{"n_layer": 15, "d_model": 192, "n_head": 3, "n_kv_head": 1, "head_dim": 32, "d_mlp": 512, "vocab_size": 801, "activation": "swiglu", "norm": "rmsnorm", "norm_place": "pre", "norm_eps": 1e-05, "positions": "rope", "rope_base": 10000.0, "rope_fraction": 0.75, "qk_norm": false, "attn_scale": 0.177, "bias": "none", "tie_embeddings": true, "parallel_block": false, "init": "normal", "init_std_qkv": 0.0417, "init_std_o": 0.059, "init_std_up": 0.0417, "init_std_down": 0.0, "optimizer": "muon", "lr": 0.00551, "lr_mult_o": 1.5, "beta1": 0.9, "lr_head": 0.00528, "grad_clip": 1.0, "warmup_steps": 200, "schedule": "wsd", "decay_fraction": 0.362, "decay_shape": "linear", "final_lr_fraction": 0.05, "batch_tokens": 16384, "seq_len": 512, "doc_mask": true, "train_tokens": 150100000, "steps": 9162, "dataset": "wikipedia_en"}
MLP neurons of a small language model. Each row is named by its layer, matrix (gate and up: input weights) and neuron, and shows model dimensions 48-175. Each number is 128 + 24 x the weight over its row's rms, rounded and kept within 0 to 255. Numbers have three digits each. A neuron's up and down rows have the sign that makes its largest values positive.
Before each neuron's rows, "fires after" lists the tokens most often just before its 100 highest values on Wikipedia text that the model never trained on. A number after a token or word is its count.

fires after: " f" 17, " a" 15, " on" 9, " pro" 8, " l" 5, " b" 4
L8.gate364:084156125143117106107130100136110139100138074145130125122128142132111120107119133104131131142163113109130115147089168100134137110149138103116146114128149134104145121160115091120124155113155100131112133166124102167219121086110121150172146155145101094132179164157162143140101105166112122140081073110133168136063128121124160126096123139143180098104181117135142109130117112127093148075142
L8.up364:086100123104126127084108122127179143124141129127119133145085103125125129087098115103101164120192114127169160061225125111175122124100157127135131151104131156111153108114136144135174145109105103143083124174136165134158124113129130136153120133102137129166110139122151138135112147116122099096133118080111116153155133104125132113142107147151139142103180153134147153120138088093122134186104

fires after: ":" 17, "," 15, "ed" 8, "|" 8, ";" 6
L5.gate238:108101101132083152168170124156105157138129128159129144137112087088124172110114144114106149153109146161117109114140144083130123173129148168136114126098100125154134141133114144102137123117152162122130121174108129131128158174139110131139127117124146145160126148150089171154140132137146155175144126130158132149077142129141133106138105139112120119129114112162114141145123128130108138155125
L5.up238:112168131140117141125174129100146187154109156106147159114117126104134121078113153087133133141102146116120112091094160108122127170160123164141169147145128100133132134145098128113121141140123119158119163123083103110116112156089156111115125132136090128121149093108063154127171102172128139115183107070160146118116128112132130104094097109135166084092165147146132128089104139112126139138146

fires after: " ch" 29, "ical" 10, "ar" 9, "ic" 6, " Ch" 5, " c" 5
L7.gate250:105119110157120107124147114119122102132125125109122168130109149153139122096104159138154155160144076086104129134133117145105133061128144141146128138146130167148088125089107127133084117122122144096167142119101124109115144127125083152167165100121140110106089111088119127126132114126151138065109084097130112122129097125122119124144107096142122171094126116126108115143116131171086123116133
L7.up250:147154093192164080127103102129120145113130091158113111121131130084144114092108147076145133142088110091115146094119109155090140152138073115102133154147109117151127137158082106110140143129095117110142132101136140171122154116125134122118108114126128142181095117095151149070128147147111103141126116133117148096106110112127130113123141149111118128128155080124135166147116151139111148086121

fires after: "ol" 47, "l" 13, " l" 10, "r" 8, " L" 6, "id" 5
L2.gate202:101154086161120125152127112091138150121087146134153128154127118158127151161128094099128155139133065096122109123163131113091175136143087145134152088152164087094113100131109118099139181094154122102124134143129165141137131149099137099111146182130123139167126134092136103160110148135118114101152146117137151132183150145123160096111129108100151130130110123124104164161137140142140072115102
L2.up202:120099130146102163126099124154144160198147119114125160126117144125124100167084156121137152135081123106124116124126104146121158124089149133146075149138074139131124150112096155154084110135156174113140120145125135134182106111096137081093124135103110097128123147084106114113152102110137126114112161131184133127149136103142152186113165112150137120100161114123116132091140114130136116122118

fires after: " d" 33, "==" 11, " R" 8, " r" 7, " also" 4
L2.gate97:127161092146150138110128124137103181112124141098163069111067121165146138150108096132122115172145134175096120098143139132145115152130124176103105114086109176150144101125137119122138142137107126138158113138120125128068143123105119108144093148114151125161133110124103138133128133135116127150132115114145163160099108135157127184137095111162124108130109155131126131124146110161121109141103
L2.up97:134167151154110121139133107151145138063116177162140121130132086097167167121119114151126102118087145164119132115171113129134116123128152116153132178129133104150121098110137143197168147094133140150130083131125114113088149123137146095152107130134117131140142164135124105134149119143111131099102148122147100112142136111161134152145137155104069107098113125110127133096136081133144107179139

fires after: " ch" 40, " Ch" 12, " l" 9, " o" 9, "it" 7
L10.gate82:120148125168133136135092105142148098089155096160089132139098112134148090129106142151107137114151110099107084148116161104136096106140156110141143124123154160177149105148093102154146166124113107108100111113154130144113157163075122110186159093089111149166104122098112144156125111126115122153128090158124098151131113134122102097145125096139090161059152112115157122143131107121108121115134
L10.up82:141146134141138074114158067130112104099153110123132072134109141138188149114121135135077091099115137134108146099114142114114113080169110116142140142112119135120111169134135112108161139142163155091101133143088124109115163128150131146162069097126102114153126099061090147113135162162145133172124141135141152111152155169100142101090116120139116137094134142120158171135136106114152125098140

fires after: " l" 19, " L" 14, " o" 10, " in" 10, " O" 7, "ur" 4
L6.gate356:145143134141090138106116090122129138139135166108111118108091140138143118154131139140108146130116119095160107127154134123147164102119154129132150121092132157143098111154106150140163145161126177147099123125099090119097110147083128101122152129146135149136135079130109141133116158149171099140134147160129108135163159126118143141098105167158143111123134117111121146144117095138119088135126
L6.up356:128121157159120115101175131126135145135175086085135101127149146168107123150154170163138103092103106147097159123172108128140124115140094141146167090086102137175124128151138176118135150138141152125154138122146096108116094150144118114154161114108160126148125076119103123119158139134160060134130168146115069134121097114114139118120156146127134148108135171125146167151122152123131143115137

fires after: "e" 19, "le" 12, "en" 9, "ain" 6, "ome" 6
L2.gate469:140091096115114135142136131139127121148114171122093138139141100112124143143112095131136151144128138159145111119095101142124159078126143145159119151152091143116159094110118096132101119122125140104149129161105156154142156146190108133157071114158142142120095089122119124088111180112119081139147156155096150114123128123150165133133133123124158161108164106147119105083137145115128123104147
L2.up469:083147140139114125169090094079137168123113094125108191143154128127146141107142126119152125126126163127132117133105087125112136139125118140152129097109170138118128122139128133092115143126092130078147163097138144104136108141156137141110103115167125097153112170136084138143124134152156170139144103114138131162104140091140097145174140114109141068134126138192141114101168120077159099115127

fires after: "re" 22, "v" 15, "l" 9, "ill" 8, "ir" 4
L6.gate340:101154145112104174120127121089090135137100142083084118113089105157154145144148126119159108126131138143131124115119163159132157103089129131142153147157102134092094105145137127155120161150145091071185150131162157141114148134144154142138142091090153145168111122162114098111165138094149114166114114081120112090119130149093126150123148144173092130150116132128142118102142116148128149105140
L6.up340:151171149112099154125153117128145117133128155085101114112127098141164092163132140127160097096130147139149145124191137089135136071087146179157130146156086121083106125109162132166140074154131136119152129099138141105115140130106145131074107130115123124130127129146117126104117137132129109164125135131138151133073142119128119171111093185125111141136125115154094139146107139098128124119141

fires after: "e" 16, "le" 15, "c" 14, "p" 8, "id" 6
L2.gate263:066103079080115122123136103149101125109117126139176087149125089117121111151099138142144121118168091128136097084118130137150106112121098181150145113123097172133112096165129098148132140138104139142136117123115175123167123135120133097133135135134121099119119089186111157123129097109135105166106152151142152136138151125128164105159081137102136153138075094091105117118117132126088119136145
L2.up263:084115168160141155130148105099185122136156125115134126117147099135148074146111140137123139124104163112081131135126132151136138102109110142121108110139140124130121138102153156153139090130089129123162116118143165128155109123099081126135137155156113094122125151134126112107102105115150121169097130128126137160098138091159078145127123148153196108114094164111159128108139145091099167095102

fires after: " m" 28, " n" 8, " t" 7, " T" 6, " M" 6
L7.gate123:117154097091140081121104109095134123152064134155135080106146109122119095138124151152117086120135122161170168107102098110149122121106169115157138148084146112128132090161119106104128117106127163122118124115120162132122128155082070158184158139132122137162116096116129122095134131106144080129141147114134154158073106143096176111146109134110155114138102149131115139136109153140138145154155
L7.up123:105087144141144134131133100103146146157090096113105111149142115138097111156112108133104124140112102180134143142079152099175154111109119101108135116120138139133128180124079146105131110144160131112088149139166093142095136126064139127119132146111156129149097126141150147119156152126177138178050156140097131128099109144096154111147127139161138125149114170126154169119129125118156151133139

fires after: "v" 20, "if" 17, "ill" 11, "l" 11, "ir" 5, "ot" 5
L3.gate110:124157144087110129154114116157083146150099125121099117147121113144147091142113144119067173150136105168140081077143129119113170106124133130168117155132145151079185149137105121157152098125133142129157134117125133157113128112133178129149115127083140137169119109120134156100175123114097130104110154113095124108086109103163085121144109114128126162143144155103131104140127117129126108122149
L3.up110:123124165136120163168148104161124159170128126119148108182121141087087124122110095144116086113083123140137128119078118156158137140142084139159122149147099106111103109104164162131131140145136150145137098099134135123111128128146117133084107126132116113146178145114162143123104127127154098106139145136158136083117163078105131186154136139097155120137114121108086131107108140083166148105112

fires after: "," 34, " l" 12, " (" 12, " |" 9, " L" 6, " f" 5
L10.gate245:099141100114135125098122121147106169096136101117104099133119150148106094117116150084120153170103132109145131134148131155148139132125129129137132103101147132129101161133125121159176156116115139135108122156161186149169101123101106094123163149149110170133136128128126154185159137181104132132113119095135133189083144153102128157131126094119140158133099129124148146147146095095143106108089
L10.up245:113127102155092103115085133130155143163153116140064122160095152136085120138157158145156118125112178110138123070118135144160146119122118141167155142111122122160110127113151138107100145121117110138130113112153128168177132121131151088110130149124089170143113179122133117162140126147131119128097107134164133141126112118130116167133109110134148119100100114107146180115099162119155102142093

fires after: "ich" 14, " Ch" 13, "amp" 9, "e" 6, "ou" 6, "he" 5
L2.gate114:139158177132129116113148168091137103154097093148112091111159146111122125094113161139133127139113105184124144118124108152098135115098114160143108164153128145156107132144106136137130100139140128128153117122129093116093115129122095110129169078155101144153120120118110108109113113131167077131112151174133137101140155148128156121140056153161072152126082165143126100113134077124134137161143
L2.up114:123142141193171113125177124127130129119097117147068113136147141133162125137121135119132106140146145179057118135130119142119138104165100144108134147135129172125132114101087098156107149122123127156160112117138126170151115141138121108130154127119101166117088108122144146109140122081141094133118173159113102153134105136091108131171107158132126137095081120141154156127110101133161136143132

fires after: " E" 16, " M" 14, " H" 8, " W" 8, " w" 4, "H" 4
L10.gate77:113151105126133132115091156118148113151114089138092135117131079128132126115105110094087150143130150120135107119137193123137126110145187115127124139076104145150126146143120125171112122091131130110102143130119114112166119146115162114077126139092127132109090149145122089131106129077097115139097123091058139100133150136108105142149110141128182165113151163119154173144122109104174132153145
L10.up77:181097138175144119137140099135115090188092093085113090082156135112138133121069130112156147092142131110127085075096134120111140115115150125116130125106120097137104117092139103100138120117120140104147117130119118098122167146129145123116117140123123136144168174148146083098142150174150151129112126142131116124151136130074147157143113111113138147161133090134145108131104088165133147103142

fires after: "v" 16, " c" 16, "ro" 10, " pro" 9, " comp" 5, " Pro" 5
L5.gate182:120084138118106122121181086077108133150104099096146141125110121187108141129128129094139146140106170085141131093133165167154101136177111160097150130153132170119144096129124158121120096090113126116105137141098121139087118104074118147118126146092093139180103142112167136166139153134112111083147095121136166132116094144138116178131126121189161140127108160103133105123102103158115107130144
L5.up182:138113162132137156129135136129152131133078155123095120117117155151135101096136109126133130127120119127134138121147132170123102158177090143111135135115107121158178132106137120155154124104135114160086106074138157129168139151160139143202105145109116131160150148119148128132114134120061135121151135079171131088096121149163176124113099094121098129105089178107136109139112161135155143127182

fires after: " m" 26, " M" 21, "e" 15, "k" 9, "w" 5, "z" 5
L2.gate441:152136136100109101176144146106135105199141113132134147102120123105125126109113136154150100114128118121131104122147158104131108147164108124138175116152116129122116086141133117115111103128123136122104125134077124084144105139144117135162119120102137137084112087149123098089113132107116072147131122084166135145109068149124124081114116107169154094117121159122136165135105120173143141128154
L2.up441:133146121069165125149105118141126043133096111099088124128112134130065107088122134080158113140147127129127152102137116085110098106167126135111154107136145148103109104098130107108142098093184147102121130145158188125126109117132145133106118158116161133086121145165136134129134129110128100112089129126119155093119124100099183106068132076155134129129096151105117132111110128109148129135129

fires after: "e" 22, " Le" 14, " de" 12, " he" 11, " le" 9, " des" 5
L5.gate240:105106173092165089142128127127178146164088109145141147166116077106111116166088163133110080151118106141105104122162111088146143163105139102129097149099144157159126115148127104117122130115141138120098141130139122152113136144110127116145128122123121115126147092112111137154112146184124114121074117124124155077143097133128198173167065127118132168134081109101130110130144099108093141129155
L5.up240:131105129079107142150055131130047085117103102129125095117130127137157165101096123145102113111139143150097138135149115146114124149079099156116155110113088081156140134113135163136083107103137097149097124120133114152132105124151135158155142068110163117119062129142113112154145137121132119148139148073145149117089137094094145164166108137134154111151141141149164145116133137117078157131105

fires after: "v" 20, "z" 12, "ro" 8, "u" 7, "ap" 6
L6.gate238:132143126146141121112112119145081146158112115118118139158118108145135140161101109140132143134125139132160127117182138138134139095094094137100078081082150128145112146145120142133111095107149110104175103129110086105119148125107147132102103176097125143136082173106136159149111126096136107139113113096147146107112122097147130170105162132125052109091116137141140119159149139161116136135121
L6.up238:149130097127157131109093172136156169114106147100123119102133120118147136125144123108115117112140105140148179136168118095090157132143113148156141155063136168092110128106156150153114127120120079126107146106118139149121168103102110128168127099091088120116099119119139119119142156106082125124094084144145156114155081141141182098153125136166109158077122142104120121145096141116156139123144

fires after: " con" 23, "u" 19, " " 18, " pro" 10, "ro" 7, "v" 5
L5.gate51:121118127080105145136141127102085139132126139091132160128119155125101109129171131133114154131112131128155109106103120124065133146134128082125130164126173136104123133144146125087124098133157136116155151126119102151150145139115087130184131143121097126165132137131152110130133154131142104092124112132114164124069105156096104091142106142165137146110117093118139113179138090154141149143143
L5.up51:173141054082113137096107126130147139119143127111129150154125136103095083122116113094108058109101125128105135108150097092135099166155145098167135132137151130098165163127117123142134102115130121143137120133111151093166153128101186155163120114140148131157120116156090156132141090162140134127159103116186126128114168127139120113091151140133126131166103137116130138096148132134155108113126

fires after: " W" 18, "st" 12, "ep" 6, " w" 5, " St" 5, "art" 4
L9.gate212:123110133148142128133126132107147134129127123103131145084119108099124162134072124101110153087114130125169090147136120150127118147116183111142098110151102148125118132109153158174179075107100120120147191137140121122113174096123115104079147124138098171094117109139138140136151117090102140043152113105106075094099192145149111115124134113148145137126137098165138136109108120166098160101141
L9.up212:129115123173141145126091152101133171143099131131124144079130100127153126152136115147118120159144112100126144116130138121110154130124134109078127122117144138155128161132164105143121146112149093129132102101101099151114145104115130177137126158155082101173151126092144135118118136160090138098076132114159153175153174104116100124105111141159152126189151131173106101112123127128160126087117